config.yaml
n_layer: 10
d_model: 160
n_head: 5
n_kv_head: 5
head_dim: 32
d_mlp: 640
vocab_size: 8192
activation: "swiglu"
norm: "rmsnorm"
norm_place: "pre"
norm_eps: 1e-05
positions: "rope"
rope_base: 10000.0
rope_fraction: 0.5
qk_norm: false
attn_scale: 0.177
bias: "none"
tie_embeddings: false
parallel_block: false
init: "normal"
init_std_qkv: 0.0414
init_std_o: 0.0
init_std_up: 0.0414
init_std_down: 0.0
optimizer: "adamw"
lr: 0.002
lr_mult_qkv: 0.5
lr_mult_up: 0.613
beta1: 0.9
beta2: 0.98
lr_head: 0.00751
grad_clip: 0.5
warmup_steps: 296
schedule: "wsd"
decay_fraction: 0.687
decay_shape: "square"
final_lr_fraction: 0.0
batch_tokens: 16384
seq_len: 1024
doc_mask: true
train_tokens: 162400000
steps: 9913
dataset: "wikipedia_en"
MLP neurons of a small language model. Each row is named by its layer, matrix (gate and up: input weights; down: output weights) and neuron, and shows model dimensions 16-143. Each number is 128 + 32 x the weight over its row's rms, rounded and kept within 0 to 255. A neuron's up and down rows have the sign that makes its largest values positive.
After each neuron's rows, "fires after" lists the tokens most often just before its 100 highest values on Wikipedia text that the model never trained on.

L6.gate309 [136 109 189 144 143 126  81 151 105 175 118 168 141 132 164 158 147 197 148 164  97  95 155 144 125 110 113  99 124 126 151 154 199 225 154 110 136 154 115 119 202 108 125 111 186 139 124  60  48 136 165 119 114 127 128 129 102 109 108 139 104 113 111 124 137 141 190 119 138  92  98 160 144 164 138 193 153 163 130 155 133 167 147 119 128  96 131 141 107 108 145 104 132 129 146 158 136 148 118 107 115 138 127 133  91 108 192 101  89  43 142  95 109 155 130 171 118  96  71 109 174 112 140 203 103 145 160 121]
L6.up309 [198 175 178 120  93 107 119 100 116 132 199 118 124 120 144 172 148 135 150  61 154 111 164  88 129 100 134 149 140 109 135 137 120  98 156 115 129 185 134 166 147  18 142  92 160 138  79 108 128 107 115 157 143  64 104  98 145 158 124 150 120 102 147 140 114 108 154 125  96 136  77 183  88 129 122 156  98 191 119 158 100 131  82 153 174  73 109 156 128 156 105 142 175 124 173 142  67 185 121  95 145 163 142  52 117 150 114  63 133 140 102 136 109 127 109 174 128 143 118 146 159 106 163 103  97 125 152 151]
L6.down309 [142 125 118  94 162 162 100 135 117 114 154 145 163 165  93 174 126  82  40 101 143  51 113 109  41 117 181  88 133 127 155 122 124 185 143  87 149 106 141 173 152 129 151 142 105  98 110  90 147  89 139 141 129 107 103 139 100  86 128 147 108  94 108 163 158  85 130 107 110 169 183 111  64 145 113 159  73 111 111  61 135 149 114 117 157 152 116  80 136 108 149  72 176 135 142 135 184 122 144  91  35  96 136 137 135  94 149 144  93 140 126 136 112 153 146 141 112 132 109 145  70 170  85  99 118 118 130  74]
fires after: "-", " (", " a", " \"", " the"

L3.gate639 [170  71 184 132 128 118 122 138 163 184  94 128 138 131 198 117 140 167 214 129 127 127 128 113 148 102 114  93 149 121 110 172 132 121 145  95  99  58 187 139 157  76 100 130 125 130 115 119 109 121  95 193 119  96  85 196  76 168 140 138 119 153  82 121 108 191 184  83  97 127 121  93 109  73 145  99 148 118 152 138 119 166 185  92 211 126 122 141 155 101 132 159 134 124 151  95 140 163 127 122  95 149  60 127 197 121  80 152 107 176 104 111 107 147 163  99  73 106 101 135  80 109 130 119 181 180 127 113]
L3.up639 [121  97 170 154 106 118 163  76  80 231 102 110 159 125 137 166  44 120 135 178 169 104 155 152 153 145 102 145  82 115 156 109 161 117  99 163 160  92 170 127  72 110 116 104 133 122  80 159 147 113 147 153  72  93 119 121 130 120 106 133 153 147 146 147  48 128 148 153 145 139 154 134 126 111 118 131 132 142 168 117 137  85 138  64 102 117 150 128 100 126  92 116 140 104 160 116 115 132 158 216 134 118  94 112 110 164  99  50  93 133 104 161 118 123 172 204 122 103 133  49 123  63 174 173 106 105 125 143]
L3.down639 [164 134 165  66  66 127 144 189  98  31 171 120  69 105 119 122 131 100 131  92 166 117  83 120 185 113 131 167 161 120 158 139  77 112 111 132 178 157 114 138  79 117 139 141 194 136 172 116 127 161 133 113 118 136 118 165 177 133 150 139 122 104 111  98  55 105 161 103 120 125 174 195 154 139  67 111  87 177 139 152 132 127 150 114 126 145  73 185 138 150 156 122 164  99 130 124 180 185 137  84 118 125  74 118 120 106 179 159 115 131 144 125 101 136 112  90  54  86 124 157 129 157 203 150 162  98 136 120]
fires after: " one", ",", " out", " most", " some", " because"

L4.gate597 [150 173 115 135 155 118  60 138 127 121 109  61 124 116 118 127 115  79 103  63  79 115  94 140  84  87 133 135 175 175 134 133 127 127  68 143  83  71 132  70 173 125 111 122 114  90  37 146 104 107 173 129 125 114  82 151 155 134  95  82 104 133 114 100  95 155 153 129 151 131 132 113 117  88 112 115 117 148 185 106 115 147 142 125 124 119 100 160 134 137 111 137 160 130 196 110  89  97  99 126 137 130 106 148 117  70  79 106 144 152 155 159 155 100 165 122  94 125 145 146  27 112 162 197 106 124 121 180]
L4.up597 [105 133 122 100 108 135  97 112 141 126 198 128 140  98 180  65 122 140 142 157 185 186 156 109 184 113 131  93 117 101 148 138  72  74 114 136  59 112 121 124 118  59  96  68 105 147 177 129 183 149 143 139 126 165  74 137 128 134 136 113  72 124 114 101 105 200 142  91 114 148 127  65 201  90  49 165 111 133  72 140 101 155 142 110  95 117 129 110 129 109 113 143 110 111  69 130 161 116  77  81  98  66 112 143 104  95  84 105 169  82 161  94 158 165 174 108 112 151  99 141 157 156 137 180 198 152 115 113]
L4.down597 [111 160 103 124 126 129  72 145 123  93 137 168 156 124  77  97 130 173 116 171 132 150 153 112 128 107 136 138 204 181 142  75 124 125  50 125 144 139  58 110 134 129 148 154 189  43 201 110 107 158 105 140  92 110 132  86  95 174 153 139 156 129 110 125  78 128 139 102 148 161 182 131 156  11 117 152 135 161  90  87  94 169 144 143 151 161  91 140 136  70 117 136 146 151 107 150 117 118 126  92 158 128 109 136 140 115 120  79 152  91 147 110 175 137 186 114 178 169 136 151 145 179 143 138 147  86  87 156]
fires after: " No", " Vol", " 2", " 4", " 3", " 1"

L3.gate166 [102  72 183 129 141 132 159 137 122 181 142  88 105  91 183 169 124 134  96 113 142 119 196 121  39 118 150 129 163  54 138 115 154 124 118  82 152 133 156 139 146 148 119 137 129 158 145 150 105 182 127 156  90 185  97  88  93 197 121 186 138 112 162  68 204 107 111 173 163 103 157 120 151 168  93 145 139 137 128 146 107  75 129 135 111  69 166 123 153  84 169 107 133  85  99  93 125 156 145 104 194 121 148 140 121 118 122 137 146 127 233 145 161  92 106 102 138 137 149  84 191 135  52  80 152  91 104 106]
L3.up166 [117 106 151 121 115  95 168 153  65 105 120 124 141  93 197 150 146 156 121  83 158 136 104 169  72 134 123 122 114  87 106 123 220 130  60 119 171 128 150 136 147 150 128 162 134  85 121 136 107  79 197 141 165 115 142  96  73 147 142 165 111 118 111 110 134 121 172 152  98 117 107 140  66 165 119  98 164 171  58  99 159 130 127  87 118 111 104  62 163 126  93 117 129  94 107 147  82 127 136 105 123 180 166  91 166 143 143  77 139 111 175  53 111 112 158 140 113 147  78  61 111 126 136 130 170 140  73 116]
L3.down166 [146 114 235 118 117 109 143 133  97 108 126 106 149 163 119 168 172  86 134 137 163 124 112  87 145 140 131 114 180  75 147   0 136 153 107 120  88 128 134 148 120 169 112 114 149  54 165 100 146 151 153 152 136  92 135 151 125 134 100 122  72 103 117  92 161 164 122 112 168 159 146 161 185  99  69 123 125 145 131 225 105 134  90 100 178 136 160 105 128 113 163 125 155 175 123 104  84  83 175 114 155 113 124 146 130 148 146 155 187 103 157 112 150 107 127 163 143 132  76 102 135 178 196 138  94 101 154 119]
fires after: " \"", "\n\n", " (", "=", "\n", "F"

L4.gate631 [ 84 151 171 115 145 149  81  78 115 116 169 121 166 136 121 145 158 114 124 149  85 136 129 129 146 162 160 134 170 163 162 123 144 171 118  94 150 171  99  58 119 148 173  53 139 141 189 136 146 156 156  64 117 136 182 139 135 116 144 149  86 132 117 112  70  61 112 153 135 127 127  97 175 109 134 107 145 111 144 126 160 165 123 112 165 161  92 110 110 164 153  46 191 121 180 116  98 128  96  97 155 148  73  95 139 116  96  92 124 185  98 139 140 168 207 167 134 123 177 175 130 136 135 117 135 165  92 125]
L4.up631 [100 165 134 188  81 186 145  88 124 151 174  60 126 130 138  71  81 123  54 108 109 104 190 123 174  99 137 109 166 144 150 135 134 152 167 148 131  56 134 160 110 147  51 114 152 138 101 148 175 140 138 122 171 156 170 132 132 151 180 148  89 183 140 120  45 118 108 121 105 155 119 132 127 144  62  92  85  89 126 107 102 113 122 176  77 114 121 159 114 151 142 116 221 125 139 112 100 128 149 141  60  88 170 119 156 150 134 146 168 148  68  71 136 120 164  88 101  73 159 120 161 185 111 114 117 151 135 157]
L4.down631 [115 153 112  82 145 189 174 207 107 113 137 135 130 132  99 169  56 128  92 139 145 152 149 137 132 196 146 175 133 100 133 167 122  92 119 146 141 160 155 146 140 172  96 139 110 109 162  85  66 167  65  94 163 111 131 152  87 115 192 108 152 124  99 115 142 136 127 103 119 139 177  86 167 152 115 107 114 205 104  79  91  67 165 132 134 166 113 154 142 180 124 160 183 195  83 161 114 104 146  97 119 130 120 133 113  96 137 125 133  98 109 114 192 160  90 142 145 170 114  95 180 154 172 102 141  74  81 138]
fires after: " |", "|", " ("

L6.gate478 [180 110 143  89 212  89 203 125 104 177  81 120 133 109 117 173 143 193 135 103 149 129 100 103 102 158 137 123 114  85 154 118  76 188 127 157 102 177 115 142 141 105 119 129 119 125  68 142  94 166  91 125 146 154  64 100 157 107 153 124 117 126 156  95 127 115 100 146  66 113  88 175 150 113 187 119 100 104 149 112  85  46 129 187  76 141 142 106 131 170 148 172 124 127  86 106 185 203 113 141 107 125 122 164 127 151 155 140 135 142 162 131 101 151 135 129 166 140 173 145 112 140 119 116 131 112 134 136]
L6.up478 [103 158 101 114 129 137 162  98 116 112 115  76 139 144 159 113  23  87 161 140 220  76 129 170 132 167 120 124 136 142 140  90 122  95 121  87 104 160 154  89 146 110 115 105 148 180 100 110  93 142 170 155  93 117 172 123 142  85 140 127  99 105 175  72 152 126 160 143 153 128 103 207 132 171  57 146 101 206 134 136 156 107 120  81 131 131 114 108  94  83 131 104 181  90 156 145 137 135 125 145 161 133 143 105 121  93 149 101 151 121 107 124 154 119 156 181 153  90 158 144 120 137  58 120 102  81 175 138]
L6.down478 [110 151 190  92  86  25  77  89 126 119 132 124 135 143 164  69 137 113 114 136  62 124 182 138 188 131  93 128 150  80 129 168 132 108 164 101  95 102 114  89  78 168 153 124 184  94 105 147 119 139 155 147 119 151 148  80 126  88 123 115 125  58 168 113 175 141 192 117 136 142 140 141 122 158 126 172 152 101 160 170 161 111 161 111 104 138 100 148 147 158 123 119 127 116  93 102  94 121 158 136 132 162  96 111 129 179 153 116 131 187 112 135 139 133  88  98 115 151 122 191 168 138 125 145 124 180 169  78]
fires after: ".", " Christ", "nt"

L6.gate155 [121 149 111  69 105 174 161 110 121  76 146 102 155 104 149 142  43 144 103  92 100 150 143 127  92 166 158 139 179  57 155 181 100  71  46 123 122 153 156 152 143 125  76 116  91 144 163 140  93 143 167 120 151 117  72 112 170  99 126 158 106  90  84 102 108 117 135  88 141 117  81  82 123 137 135 135 142 102 123 132 188 169 173 114  93 154 128  88  85 119  98 134 176 120 149 134 187  98 178 106 122 165 124 155 127 176 144 109 145 147 120 153 159  89 155 178 131 113 159 129  81 135 178 135 154 134  95 192]
L6.up155 [158 121 157  85 115 180 135  92 131 128  49 147  95 165  96  83 120 112 115 137 104  81 142 138 177 104  81 146 115  74 153 125 115 101 130 164 114 171 158 122 150 103 141 142 145 134 102 125 142 143 120 148 102 157 120 123  78 122 141 144 155 106 135 137 193  59 135 129 122 115 145  82 158 129 145  98 188 143 152 140  74 118 101 126  77 123 139 209 106 127 147 195 132  91 122 158 124 122 164 112 170 116 207 138 110  91  96 120 148 174 150 105 128  80 130 103 131 137 147 164 103  53 160 108 137 166  82 128]
L6.down155 [115 145 133 121 121 129 111 160  96 106 186  80 130 138 161 125 217 134 124 114  92 130 116 150 246  95 160 126 104 107 113  81 159  81 101  99  95 143  71 104 160 103 123 169 101 144 150 143 114 124  87 156  89 157 131 163 123  99 107 163 148 127 167 149 148 153  62 123 142 178 154 109 106 120 128  68  83  84 103 110 181  83 129 123 175  94 102 151 150 164 165 159  84  74 118 141 175 173 164  91 122  88 109 139 180 185  79 141 144 204 100 175 157 166 106 161 111 125 119 140 153 173 104  79 120  83 117 149]
fires after: ","

L4.gate329 [120 171  99 102 149 141  97 172 129  73 158 104 177 149 134 122 124 132 120 121  66 138 111 128 106 128  96 180 183  88 120 118 174 156 136 141  83 110 125  80 133 121 131 176 120 150 134 150 123 169 129 152  72 116  69 110  97 161  76  87  88  79 189 108 115 188 133 136  83 142  82 102 103  96 125 119 146 187  93  71  84 157 144  99  96 154 152 129 131 127 170  97 114  98 139 150 140 195 125  98 112 134 147 129  68 151 129  80 130  85  99 171 100 110 137 131  72 171 125 187 180 115  95 167 108 146 110 123]
L4.up329 [130 163 126 117 111 170 102 177 110 105 199 131 169 147 106 146 137 148 132 145 131 178 140  65 116  59 161 145 153 141 112  94 122 115 148 122  77 132 132 121 140  96 127 165 139 144 109 143  99 180  85 189  63 131  79 130 158 123  84  43  89 149 162 139 135 175 159 133 109 166 113 114 109  82 108 153 137 155  97 145 103 158 149 106  66 130 162 169 125 149 126 100  89  81 144 124  89 149 112 109 115 141 168 158  71 142 141  94 147  87 101 163 118 121  97  72  74 173  94 132 161 128  99 197 118 108 132  79]
L4.down329 [193 123 147 179  67 121 135 115 118 184 139 133 139 174  90 137 117 140 113 112 158 138 158 109 152 157 127 137 124 117 118  88 103 106 128 106 105 172 116 139 133 102 126  87 133  41 101 160 131 123 140 165  96 115 110  89 133 140 142  94 147 159  85 135 103 102 157  82 166 113 117 113 137  59 194 168 173 132 114 155 143 109 184 119 112 125 134 219  74 120  59 127 121 105 160 115 140 133 153 117 132 156 159 132 122 109 125 160 186  81 187 188 147 142 107  97 164  66 171 130 124 124 156 101 177 105 143 131]
fires after: " 3", " 2", " 11", " 4", " 7", " 8"

L4.gate159 [112 161  63 136 133 200  89 100 145 146 171  75  76 184 118 104 147 121 161 109 105  76 165 165 110  89 113 129 157 140  55 166 173 142 109 123 111 139 148 122 154 124 123 103 160 121 108  92 147  87 215 174 103 126 146 130 178 152 157 110 116 126 162 107 117 127 154 124 105  98  90 100 131  91 149 114 133  74 115 123 121  98 178 104  92 107 134  73  93 120 176 100 131 112 130  71  81 197 164 148 104  98 144  71 146 161 115 137 177 136  98 121 107  65 211 173  65 175  99 143 142  87 128  82 118 174 136 151]
L4.up159 [186 139  77 146 148 182 113 139 117 170 122  44  99 153  96 155 156 126 146 166 112 144 158 104 128  48 118 178 157 145 102 125 190 172 110 161 104  93  86 133 133 113 119 137 171 110  67  92 103 138 148 153  79 144 123 150 181 127 173 154 152 171 184 136  74 135 174 112 177 122 137 141 163 144  71 149 108 138 213 174 124 106 138 119 124 141 166 102  87 115 182  81 154 137 170 114 130 106  66 144 101  82  96 102 121 129 118 144 184 119 122 137 101  78 195 137  59 115 135 134 104  82 114 152  81 112 115 111]
L4.down159 [159 119 131 106 125 165 191 155 140 145 110 148 137 133 104  74 144 148 138 160 221 167 128 132 153 119 161 140 120 126 132 196 172 132 143 107 142 111 147 167 116  95 189 150 147  94 114 137  76 151 109 119 120 132 137 136 167  39 169 178 159 161 150 143  93 100 174 169 144 178 139 168 147 144  85 171 132 104 114 129  53 146 169 168 137 125 111 111 140  71 123 115 108 131 189 154 174  82  69 116 177 144 152 212 180 131 165 113 129  90 116 155 125 134 105 120 148 100 125 102 127  58 118 109  88 130 155 153]
fires after: "|", " it", " It"

L6.gate17 [140  78 156 156 180 131 140 172 125 175 152 131 163 130 133 111 117  99 131 161  71 100 161 122  83 111 170  88 177 124 104 189 145 126 102 145 141 108 157  84 130 115  72 161 150 102 133 183 165 144 176 107 148  74 159 120 134 142 143 155 132  80 123  81 136 103  63 150 104  80  96 130 173 160 123 115 118 158 166 145 131 144 105 131 107 115 127 125 100 146 135 130  70 105 116  90 148 174 178  31  85  99 103 134  62 136 147 100 129 147 124 131 142 122 161 104 189 166 118 126 131  40 179  90 135 102  97 115]
L6.up17 [137 104 155 162 156 182 112 147 171 162 130 155  92 155 126 179  96 123 131 106  73 144 222 103 155  97 116 112 107 123  73 136  69 151  93 128  91 161 218  84 131 116 144  93 117 115  70 117 128 144 152  83  22 185 168 146 130 139 155 124 144 167 168 143 166 100 103 149 115  99 129  88 131 120 115 118 157 164 114 140  82  60 133 163 128 152 166 104 112 129 174 120 112 127 165 151 115  85 102  89 180 129 151 101  99 111 135 136 138 118 134 160  53 121 113 147  92  88 132  64  87 105 154 144 100 110 101 160]
L6.down17 [ 96 120  80 129 122 149  68 130 177 127 127 103 100  77 135 122 141  88 196 157 154 136 115 111  50  82  96 101  90  91 105 218 176 114 106 129 136 128 130 119 142  84 122 157 142 156 129 136  61 151 102 120 128  71  55 131 179 156 146 131 100  98 130 144 106 142  82 132 144 124  41 176  57  97 104 118 172 138 111 183 174 177 184 106 130 143 160 170  61 136 134 108 111 162 143 120 112 122  72 128  84 144 160 154  91 173 167 132 114  97 165 155 156 105 147 115  75 120 121 109 121 155 133 133  79 140 132 121]
fires after: "|", ",", "-", " part"

L3.gate385 [113 115 173 105 145  96 107  97 187 139 132 132 153 103 116 155 136  87 145 151 144 131 157  86 155  73 119 101 134 141 112 150 178 134  88 155 225 134  77 153 139 124 187 146 198 155 112 156 119 142 105 129  71  94 153 121 127 157  84 171  92  98 119 119  80 155 144 106 163 103 104  91 143 126 163 133 150 136 143 131 197 156 135 133 141  94 130 102  90 121 106  75  78 170 133 109 132 163 135 119 122 155  84 117 204 125 196  81 118 171 117 105 141 167 157 156 174 166  94 135 110 131 164  94 127 117 135 136]
L3.up385 [ 54 187 140 128 122 182 133 104 140 113 128 134 148 116 144 132  85  61 110 100 153 100 132 100 159  76  95 141 142 108 166 126 151  95 183 172  64  50  89  62  93 118  88 126 115 155 125 139  91 156  94 134 154 105  70 148 104 130 171 149 122 140 157 152 136 130 123  94 161 103 149  93 105  77 142  90  68 152 100 117  65 137 149 119 141 103 105 109 118  69  73  89 103 130 148  81 104  90 139 141 152 186 134  66 124 106 121  89 112 145 146 159  97 108 122 186 155 135 141 139 169  70 159 152 142 138 138 139]
L3.down385 [161  94 124 137 108 146 164 148  89  91 120 124 177 103  87 151 148 150 150 125 148 100  82 133 102  80 139 122 213  95  99 160  92 157 178 147 125 124  99 114  84 145 121 141 100 169  59 122 126 137 115 105 147 109 126 144  92 132 109  99 148  96 124 152 150 121 176 118 163 114 218 121 132 141 111 130  71 160  79 106 178 114 126 121 124 104  95 189 173  99  99 142 170 159 128 150 137 175 100 100  74 203 106 107 110 159 171  98 119 136 160  89 115  79 168 134 159  40 138 162  88 125 143 171 157  30 134 139]
fires after: ",", " ("

L3.gate473 [105  88 171  88 119 137 195 128 206  82 131 109 188 125  87 112  76 145 175 114  96  61  67 123 116 129  85  73 108 120 107  99 169 154 148 177 112  89  80 164 153 122 174 104 109 152 121 110 156 146  80 176 100 104 110 141  95  88 154 127 114  73 127 171  99 178 160 151 140 143  75 156  70 127 128 135 133 125 118  87 190 123 152 150 153 154 164 145  96 110  86 111 145 142 168 132 111 113 142 133 147 182  95 105 124 136 165 146 170 146 114 136 186 110 131  88 155  93  99 157 128 168 163 184 139  82 190 132]
L3.up473 [122  95 133 125  92 112 189 102 192 100 111 143 151 122  95 172  73 156 110  74  97  31  76 130 133 142 142 105 159 126 115 132 131 112 160 160  71  38 108 132 112 139  91 119 132 178 168 106 108 106 145 158  98 129 102 150 139 129 138 126 139 132 114 139  68 136 167 148 211 117 160 156 145 153  79 143 110  87 111 109 136 179 153 125 151 129 135 103  88  95 121 124 122 114 121  98  96  95  90  87 154 141  40 110 147 191 153  98 169 165 127 124 161 177 148 114 210 107  93 141  72 139 178 118 117 119 159 139]
L3.down473 [120 112 178 107 108  89 180 143 113 116 133 180 203 155 142 116 128 164 155 132 101  93 131  92 124  92 110 125 150 117 139 114 131 123 192 176 109  86 115 130 141 131 138 102  91 160 129 110 139 157 124 132 132 107 100 155  78 125 117  91 179 109 145 141  97 151 130 143 135 176 191 137 138  88 157 162 128 126 141 255 105 114 201  91 121 123 146 144 173 147 112 121 129 163 131 122 108 156 160 182 153 171 156 110 130 149 173 160  93 104 135 161 107 144 117 128 113  65  92 164  86 108 162 150 159  90 137 123]
fires after: ","

L3.gate258 [119 131 148 113  92 135 102 142 155  82 114 104 133 171 142 176 213 130 140  32  84  94  90 165  61 102 170 174 101 122 153 119 130 118 150 130 120 128 120 158 104 127 186 145 122 171 133 178 111 145 150 172 149 121 133 120  86 129  72 169 149 123  86 121 189 128 168 199 121 143 182 146 140 144 102 121 140 151 120 135 105 126 109 101 143 141  82 124  86 119 140 151 100 154 130 107  99 111 159  28 171 125 111 124 112  86 152 107 111 121 161 151 163 131 116 132 161 142 125 105 123 142 164  98 228 119  85 124]
L3.up258 [110 124 170  78  52 134  75  79 182 130 123 135 114 105 142 205 105 144 170 113  89 151 155 168  98 167 158 101 166 136 136 105 126 132  97  97  65 140 143 128 141  92  29 172 117 102 175  97 136 146 138 161  84 137 159 130  79 126 150  96 107 136 103 134 137 130 136 135 118 114 110 128 101 127 121  85 120 101 145 111 131  98 123 143  81 177 154 145 200  68 126 196 153 123  81  65 100 154 109 143 155 125 108 155 134 124  95 142 106 106 155 131 195  83 138 136 127  92 127 103 127 129 118 130 124 146  82 113]
L3.down258 [139 107 138 136 163 168 105  71  55 152 144 125 134 133  93 194 150  85 159 130 166 169  90 127  81  99 133  95 181  43 138  90 156 150  80 122 100 112 215 153  90 112 117 108 183  77 154  38 177 135 119 129 143 146  84 181  98  81 121 133 124  92 152 148  92 139 159 123 113 164 107 161 108 128 129 115 150 139 122 178 155 171  78 114  82  74 118 129  76  64 152 181 131 110  67 120  94 148 155 101 145 128 100 121 128 113 113 121 131 129 127 116 135 104  94 142  71 117  78  84 146 178 158 138 141 136 107 172]
fires after: " \"", " (", "\n\n", "="

L6.gate576 [124 129 122 104 217 204 162  77 149 173   0 131 100 167 111 166 109 124 132 135 133 131  86  96 148 135 163 146 136  38 119 129 116 140 115 154 102 110 109 141 138 174  95 136  96 135 147 109 125  88 112  74  83 123 135 174 118 128 146 189 179 116 173 158  88 168  92 167  98 129 151 136 142 135  84  89 120 155 122  95 115 135 107  93 164 177 151 105 163 181 155 149 174 126 132 159 173 120  70  53 136 100 124 180 124 102 128 130 142 140 138 129  75 161 150 206 164 105 171 130 127 129  98 144 126 138 133 133]
L6.up576 [127 124  82  97 191 182 143 107 178 117 128 159 123  99 170 149 169  63  90 127 145 179 103 109 101 153  77 174 110 157 117 121 145 113 112 107 151 194 106 114 108 126 188  93  99 114 132 139 124  76 111 124 101  96 115 128 160 126 141 152 156 153 107 129 121 106 197 122 125 167  96 114 122  83 127 151 166  92  98 127 117  69 150 124 173 176 172 145 163 148 100 120 166 143 179 181 121 105 114 153 111 138 130  97 177  74 116 116 114  87 146 178 111 139  71 203 151 130  98 172 142 172 120 110  60 103 145 125]
L6.down576 [ 94  99 170 111  98 143 106 135 127 123 132 111 148 105 125 131 115 105 127 104 125 150 153 131 172 109 159 133  94 152 117 170 147 120 130 119 181 125 119 131 101 111 149  87 147 131  90 145 116  85 114 171 100  74  67  19 221 118 149  84 111 127  81 151 126 180 153 117 136 145 157 150 136 109 118 138 179 113 126   0 132  94 145 110 102 101 136 140 114  88 107 110 133 154 147 137 109 179 117 134 106 122 173 104 171 143 135 173 153 139 138  79  89 128 125 106 132 165  92 165 168 150 149 125 123 111 179 126]
fires after: " |", ",", " Anthony", ".", " Joseph"

L3.gate129 [116  52 170 104 130 103 110  99 128 117 127 170  58 165 126 168 115 119 141  96  56  73 103  77 175 114 153  82 147 112 148  94 105 148  89 122 139 122 155 129 211 108 135 144 101 149 187 136 107 176 154  82 132 160 183 156  84 169 142 107 187  83 125 109 107  99 160 145 118 122 156 147  77 142  85  56 135  99 165 136 158 163 150 176 127 158 136 119 122 107 186 111 140 103 104 137 164 133 103  66 155 136 152 139 129 146 145 158 131 108 149 150 190 212 132 131 189 173 134  97 101 157 165 119 144 180 130 105]
L3.up129 [ 86 116 167 176 116 114 138 159 123 120 170 143  93 125 104 208 181 110 187 115 134  95 116 104 133 130 150 113  95  88 172 102 154 103  91 136 137 162 142  88  98 144 115 115 147 166 113 140 126 173 192 124 167 110 124 140 133 153 167 138 154 146 130  82 107 107 111 116 160  83 187 189 126 117 120  12 124 118 168 117 113 119  94 183  74 150 101 112 165 143 179 141 118 122 134 154 156 125 121  30 143 107 107 188 148 123 130 158 119 143 130 132 166 184 107 199 151 164 151  65 166 117 126 128 121 168  99 139]
L3.down129 [156  49 189 165 117 127 103 139 194  88 138 100  59 133  53 173 138 111 112 109  72 105  97  99 129 191 130  97 154  96 160  78 118  98  94  87 112 116 126 109 121 169 156 116 167 176  95 139 103 107 174 117 114 168 112 144 155 131 151 132  66 115 165 156 145 133 158 137 128 204 148 180  80 107  90  74 159 115 135 204 123 145 103 168 113 137  81 184 109 136  92 131 185 135 148 144 119 132 180 100 103 103 101 142 139 137 199 157 155  99 133 132 141 108 100 133 181 152 104  81 139 160 122 138 100 178  86 137]
fires after: "-", " (", ":", " \"", " |", "\n\n"

L4.gate328 [ 97 152 105 135 165 180 141 109 149 114 103 154  98 149 132 131 130 141 200 160 161  83  88 144  93 162 151 145 144 109 171 131 101 114 194 103 121  90  54 196 155 103 120 127 111 112 157 174 163 170 131 142 198 173 123 107 146  65 131 138 185  98 124 134 119 160 125 108 122 143  80 111 142 186 121 155  80 153 117 111 151 135 133 121  80 171 120  89  93 157  99 114 110 117 119 125 135 120 212  91  81 152 169 121 129  93 159 121 151  98 170 133 198 112 174  89 116  63 125 124 141 113 104 128 131 103 193 109]
L4.up328 [144 137 121 139 150 116 148  74 160 112 166 100 121  95  96 102 124 146 189 129 183  87 115 179 107 159 138  86  80 112 184 103  99 150 102 141 113 145 110 126 103 133 104  95 101 133 135 171 190 186 167 121 150 162 126  96 135  85 164 121 144 144 152 100 126 101 123 147 218 150  59 102  95 167 134 129  89  85 161 123 179 118 126 104 123 148 128 106  82 115  96 149 118 121 160 133 113 115 147 172 130 114 151 190 112 132 163 194  94  98 130 131 203 105 168 139 107 100 145 122 137 102  69 133 137  99 169 122]
L4.down328 [163 145 151  60  97 141 135 133 174 138 113  89  83 131 118  99 149 136 167  86 151 120 154 130  93 124 117 118 118  96 100  80 107 172 158 106 107  94 175 112 124  81 119  99  96 120 124 114 142 161 114 114 145 128 137 216 106 105 147 121 101 118 129 150 116 135 115 137  93 107 112  87 134 130 167 113 116 125 156 255 195 170 157  53 126 137 111 103  43 132 136  64  90  63 111  87  89 139 156 160 100 122 107 176 152 131 131 140 107 176 129 120 163  67  96 102  69  84 116 146 127  82 143 129 127 128  81 124]
fires after: ".", "="

L3.gate181 [ 71 112 118 131 122  92 178 146 118 195 128 155  95 172 142 162 165  94 131 122 101 202 129  88 127 120 153 178  78 121 125 106 172  81 102 163 100 130 153  99 108 120  61  85 119  96 156 130  77 145 169 139 173 132 104 156  94  48  61  81 105 122 184  94  78 131 130 133 117 129 102 126 124 120 105 146 129 157 216 133 128 147 106  81 102   9 118 101 113 137 106 108  83  93 151  99 106 133 116  71  90  99 116 100 122  75  74 129 107 141 190 153 128 148 194 149 104 110 129  93 139 147 136 125 120 121 132 168]
L3.up181 [124 123 119 148 122 109 116  90 106 142 155 113  98 157  99  96  68 132 123 119  66 175 149 133 139  74 126 158 158  92 124 119  96  80  85 152 139 129 132  90 142 126 140 131 175 115  81 111 133  74 117 134 159 142 145 120  98 140 138 135 136 143 182  72  78  36 146 126  93 157 165 158  96 139 138 140 134 150 173 110 129 226 171 105 125  79 103 141 109 109  95 117 181  47 135 108 166 125 211  96 107 124 160 137 187  74 113  73 132 146 124  97 139 143 148 115 132 158  50  74 147 155 164 144 124 117 105 125]
L3.down181 [153  98 133 135 135 118 177  72 129 121 161 154 137  87 104  96 116 136  74 148  89 140 102 146 136 110  21 137  74 113 110 137 169 123  83 134  74 130 116 124 167 101 128 129 171 110 151 107  78 130  76  84 113 106 135 154 105  65 212 118 126 141 146 118  91 133 142 172 160 142 125 109  89  74 123 157 130 141 122 107 119 135  71 134 144 126 111 172 137  42  69  87 175 160 129 158 102 116 128  49 151 123 136 169 150 101  80 104 143 143 166  94 151 207 122 132 126 163 140 114 178  52 144 100  99 141 152  77]
fires after: "-", " the", "=", "|", " his"